Part of a small language model's weights.
Size: width 256, 4 heads of 64, MLP 1024 GELU, 25M parameters.
Training: a variant of Adam for these matrices, 464M tokens, 7078 steps.
MLP neurons of a small language model. Each row is named by its layer, matrix (up: input weights) and neuron, and shows model dimensions 128-255. Each number is 50 + 15 x the weight over its row's rms, rounded and kept within 0 to 99.
A block is one neuron, or neurons of one layer that tend to fire together. After each block is what it responds to, as a language model described it from the Wikipedia text at the highest values.

L3.up154:61 48 65 34 36 53 48 70 75 56 56 28 48 76 41 71 61 59 61 46 59 39 31 43 54 50 44 55 54 40 59 69 58 00 25 51 70 50 79 47 26 50 56 56 68 65 58 58 56 55 27 69 37 70 25 55 17 44 42 33 60 43 44 69 26 52 60 65 60 46 63 53 80 27 45 35 40 46 80 49 36 41 61 42 45 47 37 44 37 50 46 46 59 38 83 52 48 37 74 31 64 43 46 50 52 70 52 58 73 44 48 54 38 19 31 48 49 30 40 48 43 52 67 44 53 70 52 30
L3.up421:63 55 49 46 42 29 59 62 71 55 26 32 57 73 32 83 40 55 38 48 78 73 45 63 33 46 23 65 46 58 50 56 65 38 49 55 66 51 79 40 40 51 54 45 47 58 58 56 46 68 49 48 35 58 33 28 52 46 64 62 39 36 44 51 42 38 17 43 76 34 48 44 58 27 75 49 30 46 52 27 13 69 67 67 38 55 44 71 57 76 55 47 26 34 71 46 24 43 51 44 72 66 49 50 34 59 49 52 67 51 49 34 49 64 31 46 50 18 15 49 54 48 31 42 58 54 55 46
L3.up531:75 71 41 41 60 42 42 78 24 49 44 71 52 84 38 68 49 64 46 49 85 30 24 31 49 31 46 51 17 41 46 50 61 33 32 58 71 46 65 31 35 35 60 39 63 63 49 58 84 59 35 59 44 49 21 66 44 43 36 32 42 51 51 64 49 63 55 59 77 60 63 44 56 05 72 43 40 54 62 60 40 71 59 34 53 42 48 44 30 72 44 55 57 38 69 58 42 44 64 47 63 49 50 38 46 49 47 71 65 17 57 35 18 50 42 64 74 32 37 35 60 53 37 54 57 41 79 22
L3.up742:57 89 49 42 51 53 57 70 46 37 19 62 45 46 46 77 59 61 57 44 54 39 38 51 73 69 57 73 47 49 76 71 68 37 51 41 62 51 53 48 26 39 60 57 54 23 61 67 55 60 48 62 47 57 50 67 50 47 34 27 26 49 57 75 51 71 45 52 41 63 40 34 50 24 55 69 33 64 57 67 50 71 83 38 41 70 39 54 23 43 49 62 59 43 73 51 23 50 70 38 56 31 52 43 59 50 49 69 46 32 05 38 43 39 40 63 53 49 48 52 61 69 40 52 46 38 82 47
L3.up773:60 51 56 40 34 43 41 78 77 68 48 48 70 54 30 55 46 52 69 50 74 42 37 33 42 43 51 66 34 41 54 56 39 21 29 54 75 45 49 46 23 36 59 44 42 64 69 56 54 43 38 57 56 49 33 50 30 37 77 46 44 51 48 41 54 61 52 50 79 51 62 58 73 28 74 55 50 62 79 34 24 69 52 45 52 57 24 43 37 68 45 37 50 44 39 35 60 42 44 37 53 48 49 40 51 48 52 44 71 48 53 54 27 45 29 38 51 33 28 30 49 28 55 46 49 72 31 40
L3.up780:66 48 66 38 59 81 71 64 46 45 48 36 51 25 31 46 48 63 64 42 76 34 39 41 49 46 45 60 73 51 58 59 47 39 26 38 57 44 60 59 48 85 66 43 50 01 56 41 64 54 44 40 62 43 37 58 41 44 50 40 34 59 39 67 56 53 51 67 64 48 41 50 67 35 43 55 41 69 71 64 58 56 51 54 40 77 48 66 22 59 56 48 32 60 60 55 33 55 59 35 62 50 61 62 53 41 42 65 51 49 22 54 52 17 38 68 58 17 36 71 36 48 50 57 57 41 51 44
L3.up795:68 57 35 24 55 39 39 60 56 52 54 59 40 65 29 55 60 63 44 51 71 31 38 32 53 28 29 48 36 43 51 59 32 25 13 42 73 57 68 36 51 47 56 41 47 73 44 54 66 66 37 65 48 62 25 34 40 44 41 36 69 45 51 39 47 60 43 36 64 62 34 47 85 21 76 35 32 51 73 51 27 68 72 38 56 65 43 32 39 50 35 53 46 63 59 45 29 46 47 51 65 29 54 55 71 49 51 70 54 46 65 53 29 24 47 54 66 35 36 32 38 44 72 36 47 53 69 31
L3.up932:81 75 46 36 63 30 38 65 37 61 53 35 56 66 24 90 47 61 38 37 68 31 44 52 51 36 57 17 44 45 25 44 77 37 52 40 55 54 71 61 62 50 66 34 59 43 51 61 86 76 27 66 32 43 11 60 68 40 44 54 56 58 36 56 44 52 61 64 46 68 29 61 42 31 54 52 45 74 79 30 57 44 71 34 51 54 52 34 52 62 54 46 46 24 48 59 24 31 70 43 54 69 67 38 49 56 41 86 42 27 41 29 06 19 59 44 78 49 54 60 53 49 55 52 45 70 47 35
Dashes, hyphens, pipes and words like "by" that join two fields in tables and lists, as in US 11 – Lumberton, 1799 – 1883, Album – Artist.

L2.up294:54 51 26 50 56 50 68 59 60 58 31 26 79 61 32 61 39 57 69 35 74 23 38 47 58 65 54 62 28 45 66 59 45 15 15 59 61 51 57 66 23 61 41 53 42 73 73 46 26 53 41 69 70 55 62 43 59 57 72 63 45 35 29 62 79 62 51 27 54 66 47 56 40 32 60 78 70 55 85 25 32 59 45 56 43 74 32 53 17 45 57 70 37 23 49 35 26 17 54 48 63 75 52 45 38 43 55 51 60 51 38 29 43 40 46 34 57 24 39 57 44 28 74 47 64 58 40 38
L2.up295:66 45 10 39 60 47 59 55 63 53 61 49 67 72 41 54 43 53 60 46 55 34 39 28 64 62 57 60 40 48 66 42 65 26 34 46 39 69 52 76 25 54 45 80 64 74 46 62 28 57 35 65 56 64 67 31 67 49 67 49 54 20 32 64 87 46 53 21 44 70 56 62 55 32 69 75 75 54 80 22 42 62 40 64 69 69 50 48 28 26 47 63 48 20 58 26 20 15 55 59 53 90 48 55 47 55 42 46 60 65 46 15 43 22 47 41 70 47 35 56 42 32 58 60 52 63 47 58
L2.up618:53 47 37 33 46 31 68 56 52 51 60 53 70 84 38 64 49 54 57 47 56 48 27 29 48 62 43 64 47 33 81 50 54 22 19 50 46 48 57 71 17 56 38 44 52 87 46 47 40 72 39 67 63 69 43 46 76 47 70 39 65 16 51 59 65 46 31 16 93 62 66 58 52 45 76 64 55 60 81 30 16 69 60 68 57 69 44 53 26 46 55 65 51 32 61 15 24 15 36 58 55 67 54 52 62 49 51 45 45 78 51 29 45 31 42 35 59 38 20 44 44 51 67 52 51 82 56 53
L2.up839:37 71 45 50 55 34 84 37 46 56 67 21 71 49 32 74 51 57 45 45 60 21 72 44 60 70 56 65 40 41 56 32 76 25 44 51 26 62 87 57 15 50 36 48 79 81 44 50 45 59 22 67 50 47 50 39 45 44 53 56 48 44 33 71 78 34 39 47 64 41 52 40 60 31 69 52 52 52 65 50 50 50 61 58 67 55 44 60 43 36 54 56 34 00 56 27 31 05 64 62 50 85 58 58 38 61 36 45 52 55 35 39 39 26 48 42 60 34 45 69 58 34 44 49 64 66 30 45
Punctuation inside Wikipedia table cells, usually the semicolon, colon or dash just before a closing pipe, as in "Stadium; |", "4:56", "– |".

L10.up204:58 62 57 45 61 22 42 68 71 59 19 43 66 67 60 83 46 57 66 43 69 38 68 43 38 52 38 56 28 58 40 55 71 19 35 54 67 23 45 66 24 34 39 31 29 50 33 69 77 55 71 75 63 55 39 50 37 38 73 33 42 60 40 59 28 36 36 56 64 57 33 51 71 29 35 68 44 38 52 53 25 61 57 71 48 40 35 33 54 69 38 57 47 33 65 86 30 28 52 31 54 32 57 29 52 53 56 51 55 46 43 55 33 52 42 49 42 14 49 63 63 67 55 06 36 50 43 54
L10.up701:25 83 53 89 33 38 55 48 31 63 42 51 41 36 56 56 58 62 66 36 38 65 82 22 50 64 56 55 79 53 43 59 45 42 38 47 53 54 45 34 28 47 71 50 74 49 19 48 36 43 61 59 38 62 46 36 37 42 48 48 50 47 40 22 27 52 34 51 47 21 40 55 69 45 23 56 13 46 45 88 64 56 64 57 67 50 49 36 49 38 59 57 32 52 47 36 27 22 58 24 28 47 53 43 48 68 59 58 78 21 73 40 44 69 67 57 43 39 19 37 38 44 65 58 56 45 28 60
Apostrophes (straight or curly) after a name or noun, mostly possessive 's and contractions like Don't, often in tables: Young's, Shakin', Don't.

L2.up65:52 66 26 67 56 55 59 49 47 93 45 57 78 83 37 56 21 73 68 19 62 39 50 49 46 51 48 42 55 53 65 61 39 27 43 47 49 37 49 73 57 45 75 71 36 50 49 66 52 51 28 46 24 58 29 37 37 38 43 41 73 33 25 55 38 60 59 50 70 59 51 75 47 54 48 66 68 56 89 37 51 62 45 51 37 43 19 44 56 36 49 47 41 45 46 21 45 32 68 59 32 69 57 35 50 27 45 61 49 37 53 34 40 35 68 55 69 27 24 32 29 38 54 40 71 70 44 63
L2.up338:36 65 20 68 49 52 56 45 44 78 42 45 87 82 36 63 18 76 67 19 66 55 62 56 58 44 54 52 66 58 67 51 45 25 33 46 63 34 47 75 52 49 57 60 36 49 55 52 68 51 21 46 33 53 21 36 50 43 58 40 83 31 23 54 46 57 65 43 67 58 42 65 54 53 53 72 55 69 75 43 51 58 43 59 51 46 31 50 52 35 41 41 39 38 55 28 49 22 77 51 31 64 50 35 43 29 48 62 54 35 49 36 46 21 64 49 66 24 39 27 18 55 65 51 67 74 47 57
L2.up448:41 64 21 65 65 46 63 47 41 76 44 66 83 70 40 57 23 74 81 15 80 44 57 52 50 53 52 51 61 51 86 61 41 29 44 47 56 43 54 66 58 54 72 61 43 38 56 58 68 54 35 52 27 59 29 45 47 44 56 43 75 45 26 57 45 51 62 45 69 63 37 71 51 59 52 66 64 65 69 48 53 58 46 56 44 46 34 39 48 37 37 47 38 47 54 17 33 27 73 61 26 63 60 37 40 40 44 66 57 53 56 26 44 38 70 56 70 29 35 27 29 54 49 56 70 76 38 58
L2.up862:60 42 40 50 67 67 49 42 48 70 36 49 61 76 42 40 36 71 86 21 67 52 39 62 44 42 53 57 61 58 51 60 39 17 40 48 63 49 50 76 48 78 60 77 32 57 55 49 46 46 47 34 31 48 61 45 78 48 50 37 52 46 38 49 46 45 88 59 83 49 47 71 43 53 62 35 65 52 65 42 56 37 44 59 31 33 51 35 39 47 47 35 35 57 47 10 50 39 67 54 50 83 58 47 60 34 33 52 86 45 44 52 29 34 63 54 57 29 49 54 47 37 59 39 62 79 46 16
The apostrophe of a possessive 's after a name or noun (women's, Fender's, Dwiggins'); weaker on second words of proper names like New Zealand.

L10.up79:29 60 13 65 57 49 62 60 56 49 60 84 39 15 58 30 55 60 68 33 60 45 38 31 56 49 42 41 45 61 32 51 25 51 54 58 43 60 48 40 35 70 48 68 51 56 58 64 46 30 73 56 67 75 79 41 35 52 59 35 45 37 72 49 38 31 36 33 55 54 54 50 24 55 52 38 57 50 34 28 49 62 50 42 15 55 47 62 41 58 52 31 48 70 56 42 54 33 53 56 38 58 65 42 26 70 40 55 74 47 78 51 66 54 69 72 46 26 46 69 48 62 48 13 48 51 40 61
L10.up868:48 76 26 65 47 47 75 64 57 44 33 52 74 44 74 62 62 57 66 40 61 48 51 30 67 72 63 44 18 45 55 39 44 31 33 55 25 49 96 61 42 63 38 59 62 46 25 45 72 32 52 67 35 42 50 42 52 44 50 43 63 61 42 54 60 45 26 56 43 41 34 51 57 44 46 76 32 42 52 68 50 72 68 36 61 71 51 53 45 72 58 49 38 27 52 56 40 12 57 29 44 50 62 43 42 71 44 63 52 50 54 21 45 35 79 51 77 53 51 69 46 52 34 71 37 55 53 29
Apostrophes in possessives and contractions (master's, People's, can't, O'Neal), plus the closing == or === of wiki section headings.

L3.up211:60 80 48 52 50 73 44 68 65 50 53 61 41 60 58 74 56 63 56 51 46 40 55 58 39 40 41 11 28 55 47 48 54 50 58 50 72 78 56 36 22 62 63 50 44 79 44 59 61 44 28 61 39 44 22 57 29 50 28 41 56 65 47 99 70 38 68 75 58 63 55 65 40 37 34 54 49 38 52 51 41 49 71 41 83 50 43 60 51 40 40 34 43 56 34 63 49 51 73 38 63 69 38 33 42 65 55 43 72 15 59 48 35 46 46 69 63 45 57 20 35 38 47 59 53 49 51 54
L3.up273:40 90 31 58 52 84 25 63 47 79 66 37 77 38 66 56 45 60 63 40 50 54 22 34 55 48 51 26 23 54 45 34 55 48 39 51 55 44 64 54 56 58 61 73 42 46 16 38 50 48 58 31 49 56 55 29 53 49 51 71 48 59 43 74 77 52 66 43 49 35 51 51 33 38 31 80 44 71 45 36 44 41 27 55 82 55 84 64 45 42 28 36 43 68 33 67 56 45 60 62 46 42 50 45 36 37 38 70 44 34 27 45 40 49 53 22 53 59 68 57 23 41 73 26 77 60 53 43
L3.up435:25 71 67 66 62 46 21 57 67 49 57 44 57 53 57 66 63 61 90 39 33 36 64 45 54 50 58 25 50 44 52 46 64 26 48 55 41 40 60 51 50 59 62 52 62 50 54 57 72 34 48 64 55 62 24 55 17 49 39 42 55 58 30 87 62 16 87 59 60 60 53 59 47 62 17 42 50 58 49 53 51 25 60 36 67 58 23 49 52 41 53 33 54 15 61 57 48 40 72 38 62 71 47 34 29 75 45 35 63 40 31 65 18 31 46 50 54 37 48 54 55 75 60 29 46 77 42 43
L3.up607:41 48 36 45 60 75 28 69 66 55 39 49 75 59 55 51 43 63 75 44 64 51 46 50 55 73 49 37 18 56 29 62 48 33 58 68 62 36 22 49 47 63 55 55 32 39 70 58 59 60 28 65 55 64 22 58 41 65 43 48 59 54 18 44 49 40 67 53 71 64 48 74 39 50 35 61 68 49 66 47 13 47 44 57 32 36 07 50 18 36 29 32 64 49 33 43 37 35 56 27 66 50 40 22 13 29 56 70 55 45 46 41 32 25 47 43 50 13 47 57 60 38 64 24 43 67 55 23
L3.up646:41 33 50 44 49 57 30 63 78 70 66 43 64 50 49 83 51 62 78 49 41 47 46 49 67 53 32 28 25 64 16 61 60 37 57 57 59 65 45 38 40 76 50 65 63 63 53 55 55 70 36 52 52 54 35 56 38 50 30 47 54 55 34 52 45 44 71 45 86 47 66 94 39 41 30 57 77 44 63 75 17 26 48 47 52 36 36 76 35 38 41 28 56 47 25 48 33 41 49 31 92 40 43 38 16 33 38 50 47 30 39 66 59 71 59 46 30 32 52 71 45 50 54 41 46 66 34 37
L3.up722:39 53 43 40 45 60 44 58 67 69 45 54 81 72 75 60 44 64 85 39 57 70 55 30 41 63 44 37 33 50 55 44 61 38 35 53 51 60 29 66 56 64 58 56 56 58 42 66 54 51 41 71 52 72 44 68 71 48 48 36 48 55 18 58 67 38 62 35 62 81 17 87 31 58 35 59 53 57 67 53 25 54 43 56 19 25 04 71 43 67 40 49 50 42 40 74 36 24 51 27 52 48 47 43 44 53 51 33 43 32 34 56 35 52 37 41 48 21 16 53 29 74 70 39 50 52 41 36
L3.up902:39 47 29 52 58 59 52 74 75 63 68 09 59 58 47 64 58 55 80 52 52 31 27 31 68 51 56 33 43 54 23 68 66 27 63 61 47 66 55 60 45 62 44 77 86 46 28 49 73 73 34 65 47 58 46 45 29 52 48 78 55 75 27 64 40 46 49 41 43 34 53 81 62 19 19 49 64 29 66 74 20 30 57 73 52 56 43 62 44 27 39 40 39 33 32 19 39 20 68 48 58 70 44 49 32 41 49 48 40 52 31 39 40 39 67 49 53 24 62 69 57 29 34 46 53 35 16 29
L3.up957:48 33 42 40 49 39 51 58 68 73 72 43 66 41 66 65 51 69 74 35 73 59 47 38 43 50 49 25 54 54 20 53 39 15 45 55 59 60 61 32 53 81 54 58 38 77 35 76 69 37 60 53 49 68 41 32 54 58 31 54 47 55 41 52 44 31 45 57 59 46 53 99 32 24 41 47 42 70 69 52 24 47 53 36 58 42 57 47 54 63 21 40 42 65 41 52 40 48 59 43 64 40 41 31 24 81 71 46 71 31 55 57 45 58 66 33 39 16 41 45 28 55 48 27 56 63 18 26
Opening == or === markup starting a Wikipedia section heading at a line start, as in ==Climate==, ===Stage 4===; weakly, table separators and relative which.

L3.up379:56 62 40 69 53 63 40 55 56 63 53 49 80 65 46 55 07 81 63 23 62 56 62 52 56 46 62 46 45 64 61 50 42 35 51 39 50 43 61 53 54 47 83 61 54 62 70 54 67 40 47 68 38 54 27 52 75 28 65 48 57 28 32 60 54 61 66 50 76 44 34 49 31 70 52 61 61 99 78 45 54 56 36 42 37 45 39 37 55 48 64 50 53 31 59 46 53 43 74 60 46 60 75 24 50 24 36 70 58 26 53 33 26 53 51 44 51 36 43 38 33 47 56 66 55 60 56 48
L3.up413:50 65 22 63 48 61 37 65 36 64 49 53 78 83 44 62 20 74 68 21 56 54 70 62 41 63 55 46 66 45 75 74 45 29 76 50 61 29 37 55 45 44 76 68 30 53 72 56 71 60 38 49 14 50 29 47 54 46 63 35 69 37 21 58 44 48 61 57 66 54 42 54 51 74 44 72 53 63 74 47 54 48 39 72 39 47 26 41 52 44 36 46 41 44 56 42 47 21 93 38 37 70 48 44 48 30 38 84 46 49 46 38 47 33 48 48 59 20 31 32 41 77 52 62 56 67 51 49
L3.up471:60 61 10 74 59 48 60 49 38 53 45 54 78 79 37 65 25 66 76 17 74 45 71 60 41 54 53 51 60 54 68 65 59 25 67 49 73 37 55 74 52 48 67 70 28 51 58 55 63 52 28 39 15 48 43 55 51 44 61 41 74 47 16 67 37 56 49 54 66 65 45 58 58 62 49 77 48 58 80 63 61 53 55 61 47 43 33 42 53 40 22 48 34 39 62 43 41 37 82 46 39 63 62 35 44 36 45 62 48 49 59 49 44 40 46 52 70 43 29 32 42 56 55 65 66 83 28 45
L3.up565:43 54 55 73 55 20 51 32 61 50 51 51 58 43 62 60 43 67 53 45 36 54 53 43 38 51 81 43 45 77 45 56 54 58 46 49 43 57 45 70 52 37 41 40 61 75 54 91 53 60 25 56 43 43 31 51 70 56 54 61 37 36 47 43 62 29 42 49 60 26 42 36 35 32 63 59 39 69 36 55 46 69 45 41 38 45 42 65 47 59 60 59 32 37 44 49 32 17 89 34 48 84 43 54 24 61 46 33 54 19 37 26 32 65 51 48 39 47 59 47 13 54 57 39 43 60 19 43
L3.up586:50 56 33 69 68 41 75 51 53 74 48 55 84 77 27 41 30 75 69 20 69 72 67 63 43 56 56 51 68 48 74 44 46 22 63 57 58 39 59 64 40 50 79 77 37 46 44 61 66 45 32 49 35 34 34 37 39 45 56 24 81 36 42 77 43 57 68 51 79 64 45 60 43 56 48 69 69 59 66 59 46 58 52 56 55 47 24 47 53 34 44 56 54 22 47 44 43 28 52 57 27 30 46 29 52 22 36 60 56 36 53 33 54 40 55 62 59 32 26 28 34 53 48 62 75 66 35 56
L3.up620:66 68 06 62 41 53 57 44 59 59 64 45 65 69 59 68 24 66 52 27 75 71 63 47 44 45 61 60 74 57 73 67 47 26 74 41 67 17 54 38 27 43 75 67 31 59 47 56 78 53 15 46 34 38 43 64 49 35 49 31 57 53 51 70 47 45 68 67 83 65 40 56 48 61 64 62 44 57 76 42 35 55 67 68 53 42 42 43 52 46 53 39 46 23 64 36 37 44 79 41 25 41 60 38 68 42 50 67 77 36 54 50 74 52 52 52 68 39 51 13 48 58 39 80 67 76 61 43
L3.up876:64 70 46 70 47 56 48 39 53 70 36 48 59 77 48 72 26 70 94 28 47 59 49 44 53 46 62 41 71 66 65 57 58 33 53 49 60 53 47 68 46 36 73 42 26 42 57 55 70 48 09 52 44 44 16 56 45 43 57 38 73 33 22 52 32 69 63 39 62 42 48 56 44 60 37 53 59 81 76 35 58 52 61 55 48 56 31 36 54 33 42 39 50 36 41 34 58 34 52 61 27 44 59 44 52 24 36 70 44 45 55 33 29 33 74 66 53 48 52 41 31 35 59 56 59 52 25 51
L3.up1015:61 63 36 65 62 34 60 61 55 56 53 57 77 77 79 73 16 81 75 20 52 55 54 68 57 47 55 33 57 43 64 57 58 21 68 49 45 56 49 67 37 75 85 85 34 33 54 64 54 56 30 38 17 63 35 30 46 54 59 54 70 47 37 68 50 57 51 50 61 60 47 61 56 62 60 75 50 58 68 50 51 48 44 63 56 49 35 43 34 33 36 51 49 44 65 68 47 44 92 47 57 75 55 44 57 21 49 51 61 46 45 19 44 51 57 57 79 25 47 24 35 44 42 74 62 48 54 58
Fires on the apostrophe right after a noun, name or pronoun, marking possessives and contractions: district's, Elvis' Christmas, It's, I've. Weaker on opening quotes, backticks and table or section headings such as Release history.

L10.up375:41 35 38 47 35 43 48 29 26 75 62 49 50 41 44 61 48 71 71 47 79 60 62 42 59 67 88 30 52 51 79 55 55 15 40 54 50 42 73 67 38 36 80 46 45 48 28 79 72 50 11 71 57 34 65 61 45 53 44 58 27 63 58 46 63 43 28 46 38 52 69 63 43 31 31 59 50 57 66 56 46 59 78 18 59 43 39 55 62 71 42 39 52 38 30 50 51 44 27 63 36 45 42 38 27 41 51 61 57 32 62 58 62 47 44 65 52 61 38 50 55 24 36 53 55 49 26 44
L10.up997:43 73 41 45 56 41 68 27 42 50 84 43 33 43 52 38 62 64 66 27 64 68 38 31 74 77 58 39 39 43 75 43 68 25 53 44 47 58 74 76 35 49 76 88 52 57 29 53 91 46 38 31 80 61 62 74 51 57 31 52 44 65 72 49 56 36 39 57 42 59 63 55 49 33 52 83 42 58 56 59 35 48 49 40 58 74 63 64 60 32 31 50 48 28 59 61 47 42 43 31 38 38 39 45 55 24 35 65 35 51 37 47 75 50 72 64 48 56 62 69 36 78 34 77 51 49 59 56
Closing == or === markers ending a wiki section heading before the line break, as in Early life, Stage 3, Television; also end-of-row table pipes.

L2.up476:31 37 57 59 50 49 37 53 52 74 72 35 56 51 56 57 54 66 88 47 61 79 26 47 41 49 52 23 37 71 31 35 57 41 48 48 40 56 56 77 50 75 80 58 42 39 27 39 55 51 41 70 55 79 66 46 49 54 38 64 42 71 27 60 62 36 51 51 51 57 58 49 33 51 22 49 34 53 76 58 31 39 63 53 44 50 63 52 18 57 39 56 34 74 25 83 24 31 32 26 56 57 53 51 47 43 44 71 34 33 28 62 28 58 38 58 34 40 26 66 15 54 75 23 47 63 30 39
L2.up631:36 51 54 74 51 60 52 67 32 58 52 29 71 47 47 42 59 66 81 50 38 43 43 41 64 41 74 23 32 72 09 36 35 45 69 55 57 49 65 55 60 66 51 60 67 36 31 49 79 36 59 75 43 80 47 45 56 44 28 51 69 86 13 58 36 59 51 60 44 52 34 76 64 43 19 34 51 49 61 73 48 48 74 36 38 36 59 65 30 37 21 42 62 49 41 76 41 44 47 24 42 52 50 48 31 49 36 61 35 18 34 74 34 48 61 64 33 35 41 63 55 53 61 35 54 31 38 26
L2.up672:61 38 31 62 63 70 66 61 52 64 83 28 64 54 52 72 51 69 80 31 72 57 48 47 47 53 57 33 40 88 39 46 26 26 40 60 48 42 66 67 41 87 79 79 24 51 17 63 68 49 40 46 49 76 59 57 54 54 58 50 49 69 33 71 43 42 53 55 76 61 59 56 35 34 36 59 24 73 75 67 28 64 69 55 50 77 41 49 13 54 49 38 39 39 27 57 24 38 41 30 56 55 43 40 39 32 57 74 56 33 40 64 30 47 46 53 43 32 48 58 37 38 41 30 63 59 47 29
L2.up974:60 41 48 73 73 65 44 52 55 73 65 47 63 31 72 73 39 72 94 38 70 66 32 50 39 63 54 23 37 77 41 52 35 38 42 57 42 51 67 74 58 68 74 76 21 44 28 54 54 48 40 47 56 74 46 47 54 58 42 51 41 70 29 70 58 34 69 40 58 49 52 45 36 41 33 49 38 76 65 68 35 43 49 53 43 80 57 53 31 52 37 44 36 68 36 60 31 24 42 18 60 55 37 43 29 44 51 69 62 35 30 52 32 63 53 64 33 41 44 47 29 45 48 34 60 47 35 25
The == or === markup that opens or closes a wiki section heading, usually at line start, as in ==History==, ==Early life==, ==Cast==; also table row separators.